python train.py --num_hidden_layers=13 --head_dim=32 --norm="rmsnorm" --norm_place="pre" --norm_eps=1e-05 --rope_theta=10000.0 --attn_scale=0.177 --parallel_block=false --init_std_qkv=0.0362 --weight_decay=0.15 --lr_head=0.00807 --doc_mask=true --max_steps=6105
MLP neurons of a small language model. Each row is named by its layer, matrix (up: input weights; down: output weights) and neuron, and shows model dimensions 64-255. Each number is 500 + 25 x the weight over its row's rms, rounded and kept within 0 to 999. Numbers have three digits each.
Before each neuron's rows, "fires after" lists the tokens most often just before its 100 highest values on Wikipedia text that the model never trained on.

fires after: "the ", "The ", "a "
L4.up919:436510497513498531489522525497511513511446455485522501503478518468515505518485498522513527515514521498509516501495469505529511459526524518467483535543500476478483477491498523483478508513501496500491536494488468499527458451505523481486484573531502475545472491493483479512530501530480525539476471519450454481502515490493492519493481495494525527478471529505502544526517454537493530482537507476491505478533533486472501467513508522495478548494499504498511488520486487501504470559523477526507481526475506504519509527463510468538494557488468498507528525492474495477478490467452514520
L4.down919:513538492515463479459498501493529468496500532475506528516524490533473461468523496504502500550483479509466504455435507500504539538485453483519532524475546509502495536491500473506496427527507495480491483487493505516538497492466488542549460462515487459478526523515500527493542521506497529471509504473517497489515480488494486507489510533487546471472515472461533520506504486505549473495510474510488514541549488493520520555480502507507465449524491492479492524490479510536553526495493476489492513478486446510498469507512496538452504510513494497515523474502510508550509460487509455538

fires after: "the ", "The ", "p", "M", "Sal"
L2.up1246:531486481539512530516533494488494475512537502556544512529529540530589502515506515521474521539513488538492498488496513490470522467520490488517461523491490438479488474512479488494466485534506503504468520505494480486507535506496507509492496473463484475490530482528485531527530503512495503503486489526484501520510498509505506479544500474534505507515514483535458500467476562489507486512557505541555495491545524503509479455496496493506468483481502491523493522525479489502516498471496508495480529482504501522484489577501470459522516507483453514509578509540530508479535514480497459514
L2.down1246:488535494508472463499495521506513511516482506477500495528491477474416481500521477505505502456470525449472486516495510525520508529498496482508534433486509503524514505525535510532523502460511521456555493464531535543479493496549517514485514464523497515505530504473510455493475513506495472509545497474500492484494487487497478511485526495495513464507475507456538470536498468511486506477481522497428493477464489493494504481481507518476557501487480504461491488480480510482481491497497468517549499503510524495526506459519543559485518493499522501485502464479476474547444495535481510465

fires after: "the ", "The ", "a ", "their ", "F"
L3.up955:457499483501507492498502481487471529461455472518470509483521499468488527527497507506463509485484545521426512489483468498488482438471539552552488450477492481471538458500471439491478477505514513538479487475532542466508457521494491516540530507505464460491503515507511495450497527475457520554509493457509546510478496498515524452498476477540469500463516450495455525496491482492551517483507512491477486445513509501500470477460493492525531491528493472508499505474534517468468517534507516497497533530504450467492498506484512507495521498528500510518533496480482477503509488485513488508
L3.down955:523469505487489505513466554522524498479532523513496477518518544505535541476493488476527509508526484462500502518504524469559504506489515472504518537529458514512508528515521490471470529475481497483541531531487496525475507475488517510481509521502508512542481490495505473510514448507539481465469515488515485471504494487456514549477454507526530495557500557487516483490519521494489474553490458558558539513481512539521528516535516529479428506452498508496526543490477484542501497533537513531501472483499549499499474505516505482514524499489496500487481534459512516518492522531478503470

fires after: "| ", ". ", "\n\n", "\n"
L7.up1201:501489440487544503520458498522493530507488507485487482511488489475575503524452501473510536490485518488473503496503517488516500532494474465468488511501502534531482479470480525512524495512492450506508481504515487495544496527485490478503536501497528501486482524486505448551524517492486483529516540532519529517508479497474556498498538500511445520510480474503470491509562458488512514528513513483503487499507499515488528505502485492490487486481556504495459478498484489492508499491487535479460539463504473537510505455485504487508483483463474457542539482493495471482555531489565519519
L7.down1201:467510513509496491480530456468478462478522508482485550515454536512483488464556481534513465538538498549490439494518479477510493509497498514521497479494487545484523478486496462482502540516532542506512497487493558507450527477505478586505482514510491525469500497507459516434467502500513524478497497520464468469481489528491475512478520515492518525515487482469542554504530501498524516511527512506489547517512472511488472512499523496467510517527487539498457507492526541523474548536497482510504479512479514506520485539483546546460476529511505516460500521545512516520529482527478487469

fires after: "M", "St", "m", "Laz", "Will", "D"
L5.up1039:509509565500479480504486488514526536478503481490533485529513505471489463545520478508533483495503495491421508514518512500536500518518497511467452484493486494493533481486511494491500502546526504514531522515448472517493525470493517501493479505532498486487494512513508497510502489490506486468523540485507482488488462488490496485517533456498509492499504476454506500506527464530508539427449474462500474495489483485484462502506535514465520525547574485526482533485516510520488492503491529503506489560487493485537514514526518550469469502497502470475513496481508477453551520473529480491
L5.down1039:551498480461535484473489529484465447484467495518542495500484566493507500483498469506456504522518500514534499501474498487532544510468532534522528499519470508488486512493527464511497507481436475488501504499491539477504491503476508409494488548505483515485518515485484508477511522496448496549472491516504503529551518513554543489522477527498455531516516506482479470481472520500518488524544496512459555497488512501493497519542491501521481539502454517475471455519477518531491476442528496513527532497471512483479502528507476518523501515515521540453504514514490493516456507488483531518

fires after: ".", ". ", ", ", "–", ":"
L7.up1133:544513503538529568475518514509525555548492466552532454506541542525492506489528487506502496488485496478480507533525512500556451510505507529520476495499503452544484490512481518517505486503501485476529508483497525488452522525471489497534494508483502483480488502468514492482550507506468520516515522506499516524497511505512514511436485488517495430489480473480487490498500503514508523513446504473485510500497470544488485495533513470500500428529529512518490435494489515521531532488534546529530470544532530524450504434511477526499454560478494511516515511496460505481477465530498473494
L7.down1133:508494472516493502499526514499444515441534496532503520504538520470483467509499543492470513538504516510482466515505485490517545526492508491509471525509500488543533530488548418505504523504516527497490517502499482502555482492505494467500533472472477527465495466497484505509471462510503506489492447434508529512493420475568515480515477502520493522505512493538531493508485512555506515542537511532510447497488471530489510527451491518548480482513523503475475488469534480494497509487492504510510487478494489508529494518492501505520528499526507469449503524511490488487481527520471478527

fires after: "| ", "- ", ": ", "by ", "\n\n"
L9.up68:476535462477509506462518490500505525510535494447473501457464473458483520507503524501552486468496502530515522531484515480499512525492494495512491518522518486475493439489487511492483501479511513540508490492509493494476505516542450485530515497495508498467477533545481515508464458494472473504503493458514483487500511462510500503528526499548494518487482491500503485524483525521520476517491539503481513472509504468479499497551462461459495464481463516512505473464551507502514478529527471492497468479568518534519483493457466467509498499494480529497539536491545551482515511486490491483
L9.down68:494517492536480423475503492464476490526519488506506519482479527550508513510478506500531500501506471490491491459478512523460458512512529531513467497451510532472467536476510510513499494474491498520485493498471512541476541511525458561469521521491586542475519539496475506517556479493477496516454532499557522486484495521537487514486534446497533503465480509475531477535495471485495534522510475514494488537486476483531500490486507522495486468484516539502528553519530486536473521501496543500480520504497525502464518492510524486492483489480568509387491508533512507527477504514500465520

fires after: "the ", "The ", "\n\n", "0 ", "=== ", "| "
L4.up256:493500488444495532512571453501460477489546458486488515498522518490522521528511488497495526497529463464517503519488566508510462483465520493471479460516524501513529536471541513495461537508457490523479562536482542474522522537495519522479460514503475451523488512472513461510493529525449499545450478517494500504576475509527507468511516513500529520467511510488519505504507482464445533494503501484525477506508514489481525470526474499537505494488492520493453500529514473482538483473480471474528495516527515478554446508529486478558481513477481503516477474490522494494524496495518474494
L4.down256:478486495548492495483460532504532519487483549491515523504508450509492477454482513493541522514485516495496475498503454493489512521528443477545529556480523522472459464546474475505520456507551493495514465493517477524539501474498468530482520510518496474472473500527476503490501481507537493503513527496496511490496516479462500575515489465506483487511514481489493495479502509534558493486533461488495542498545476490478474540511482479487518508498497552482514523502499488492449530495531500512498522484486459483476563518512503536447508484536487490494538484468457484513484476485494503494

fires after: "| ", ", ", "; ", ". "
L7.up1183:487501521527460453509482512506509485525453494495488500548506491494455501518516486492480492476501472522462481450495494525513541513510480543510524496543516477485555482513477505483525529525530502486507496502509484566506515506514473495497474472502470500516465524488553488486474482490514462478481492524497507466443470461486497512456482481498490485519465498551531519491530497492523524528496520542539523523470515498516529477548474506522447496493535489532516523505494483506518482492479498466501489517481464450494494481481527517491552571486525528535488475493536459472485495487462463513
L7.down1183:533497528504514488492509520469517495572485504448500520513511515514529478519510507474465496503496532498535562503509518483481532483494497471531508468497510457492494489462531475543495478508520531490493508478537493506465504489532489518497481496515530488485511470484502528536546500497524517495521482541577487528462524479518462465523480526478473497474541505503483497555499476516521480493481514496521505494502523508533510522494548506512477488475480505496482483533505446545465479489535513497498499471488466501507503517545484479489497495509494494486447458522493493517488449523554482522

fires after: ", ", ",", ".", "; ", "was ", "is "
L7.up784:523464558504510490491541489464485487528461487502505490531558467470499489512508541512482461504524463531485516529509498510512532512489478493500540509513510501546516486446470467537503485497484509496442548496476509539514487452516487466496489502454530516471479496513512497514476492536498468466473499464490509506465521504475490480511490497467498492488521514488521485492536516505446510485467547488476465490522514521558490499484481500463526456511508504526499479486495483518488491491514545462517518540504534503505515495496529499511524525444495512490508447489486517469504515489531459495
L7.down784:459536449493531509594481495514499482484482508518524504476474511490510478509494537480474495456465488498520505528474504498495513502527489510476467543481476489438506486506503440489511529504537489542489478519532482491469529512529508469487511480535489487478497481515531537531516521484502505542510493521510504531532478468516505512495503535483480494527506508511485498489550485500531525536531493481514544485517548477448534525506534493531489508529553529504528509508482469495450476461524445497500538514492510465481520512517491520490487476537504493513501504507490514526502469516517498531

fires after: "the ", "a ", "The ", "Si", "201", "-"
L3.up450:496489518535504474510467510527468526469471517508525513502510484525505506505515510559466531493544527529513503497478477527510496526493513498499495499486459517508487458543514517466495478480535478500514509503471548501513491524504452506492494520477498497538535455532503541518475462468511525504497492535517530526477513474507497474496487493508475488477485516485500521476499502511466484476540542466491562517486489518483520542471483509505500491500511475494517480473519486561456494503485473496505493472466480521500500509484512498519474492521549496508508485490463488523516555476512511540
L3.down450:504503491494517532480503480489511465533518492466513460520521505485498497488512509469522467511429472498488458494529545461481538471490513503527511499510509499464499508460509512515505534491541513473468489511488454494494502483482491499495490515496504475494468566478458460501500526544511460473501521499468508500507478511523481519516536511484546529521521488486469457507488514519523503502465488523522441488499493482521483476534520471471462527493516535537489495533470491460553483505518537516487515537534524481485509501490497497476510492489466541479480496508528525489459453550510465502

fires after: ", ", "the ", "The ", "Arab "
L5.up953:526503499514509501455572516477493541452529529574471483508497543543521502464513510511494549470499501534510506516497502479503475509455506557496451485522499524522502504481484496538489535493500581498496499496471487458495507512490474515500516518491486504534478480481522520486468521466473475532477498495478494450502490512489483448481504493532477506463530524492456483497517502510509530495510546510473477486457559461504457441505443451506533519517504478497483542527518513508453527482491476511491504487452526512441487504521506503513507480464491480509483533513505491462516500519503517504
L5.down953:467506485488486483517472532468454470557499508479465500490484473465469503501476484523518453537543504467470480470495514498479544477486529484532553491488487497483507504534512501505492488462486473533513494469518490550477478509498489582510491501510508495502518502499507488490508505521544515467527522505548534513508528503499529547516507500507487495529507500495532509493541492495499503472478504470481528517544495499505526529527534538521511459496496578503489464445499477539522508519481537511479500563506520451536499503504437544466467503503519473513498522480556514516494502484492486481

fires after: "| ", "- ", ": ", "("
L7.up1252:549516461489525484477481521509534481493551473481479481502493491463517520527517497501520524507528469466504492514480491446551475506511484462477500472457499497482485502491478477510499514497537457492497570498484504516519493532441483456470485524507502466516517520487524529490487534430456507530504469441512487469515426457521477496500518517522495539506499507513512507526513526514519478511446554503510464537499457501490555506505497500498496493505496554485527501470471512499474484492498463523526500457473534521491537465514507512506500486539531521502520515461571493492522511477484547462
L7.down1252:459502502517500509547511497474510485505436487518516532497526513499489493510492510531449503443512498508532484501480467492493506486548543494526519502475491459501506523512461480487479498537453484485502493512510532470522564479520533574479485492486554510443500463505481558501489484494552470483474471490507495499471476527490483486511459446510464514555468498492463520505504494487518490487580498519450530496506502449481509506464543523477496507500495539504525488489513493502482505489532535504489515483482499497505460462522509477533489487532480506509524484522473565480491505488511491459

fires after: "the ", "\n", "The ", "and ", ". ", "=="
L2.up340:504515439523439536482480485498474488480468479479498555548528527540491482486490487500488562538538458493487493537523519513484524563530535542520512480535514490486529473577528464484480530531498508527492506493512493496494463498488533469541545513475474477471482524483510482527506513475488491533518492515502498508468483482492503484460502519511517486491464515471494540493491443498562497461494490506470490491501518519492554547504465470487540544536498541533497502492528510542514501527495524527509499532488532492468517503479497509526467496446500514502483496522518493510480534512495518496
L2.down340:470507549493555476513515494525515477505534516500507467447480448470509532495474508492501477444485569510509483515498487515510470483518488499496499519508506511509473503438503523516520484487540495495513476469492509498484499537523480518491461489543532542522503471472477537470496495527472502492493506477486508514516511500508488482535531510468471517489537500523486473522455557495475491544535520494544512548476496487525485465504492488529480478473508491492536503489465499453502485487519497488477492493538518483519481452502492494484518463568467493508521504495493504475503479479507512500

fires after: "G", "M", "Z", "St", "°", "."
L5.up383:516516513531467457461520508513520549499494469508501492534487527457485485468464465533448492538480449540477474518499481501492522513462500514502486470489505483478475512508501528500483481501503526516490498505511561466540479524556503489520466473501451497501491513511496536570476485504473500539513519467508478536505466482530532487516539473479495477508508542495487522451507526485493477457486466493514503522520522544533514491520530515470520495532451518502477481470516454492533472496480521514468468542500471527493478519536463509490454541482508522518474472498483496505479497484555465552
L5.down383:506514500526533513527496515532495455530513485500547487454500528504517513498517482489496471511503515435536553483493506520535505508536521460503520526482494536520511467505537468534506518525531501469524461465478488491499491497497444473514509496489451494492490513510546506457514499517518558509520499535499459454480498494503523500525483559498516499462487479545502484557488507553487504548529486498503529509490479486482492539481499468502483501469511510513482519484479514522523504481473458500526544528464521465517487546531520481482508485547464482500535486489453527472485506511531517497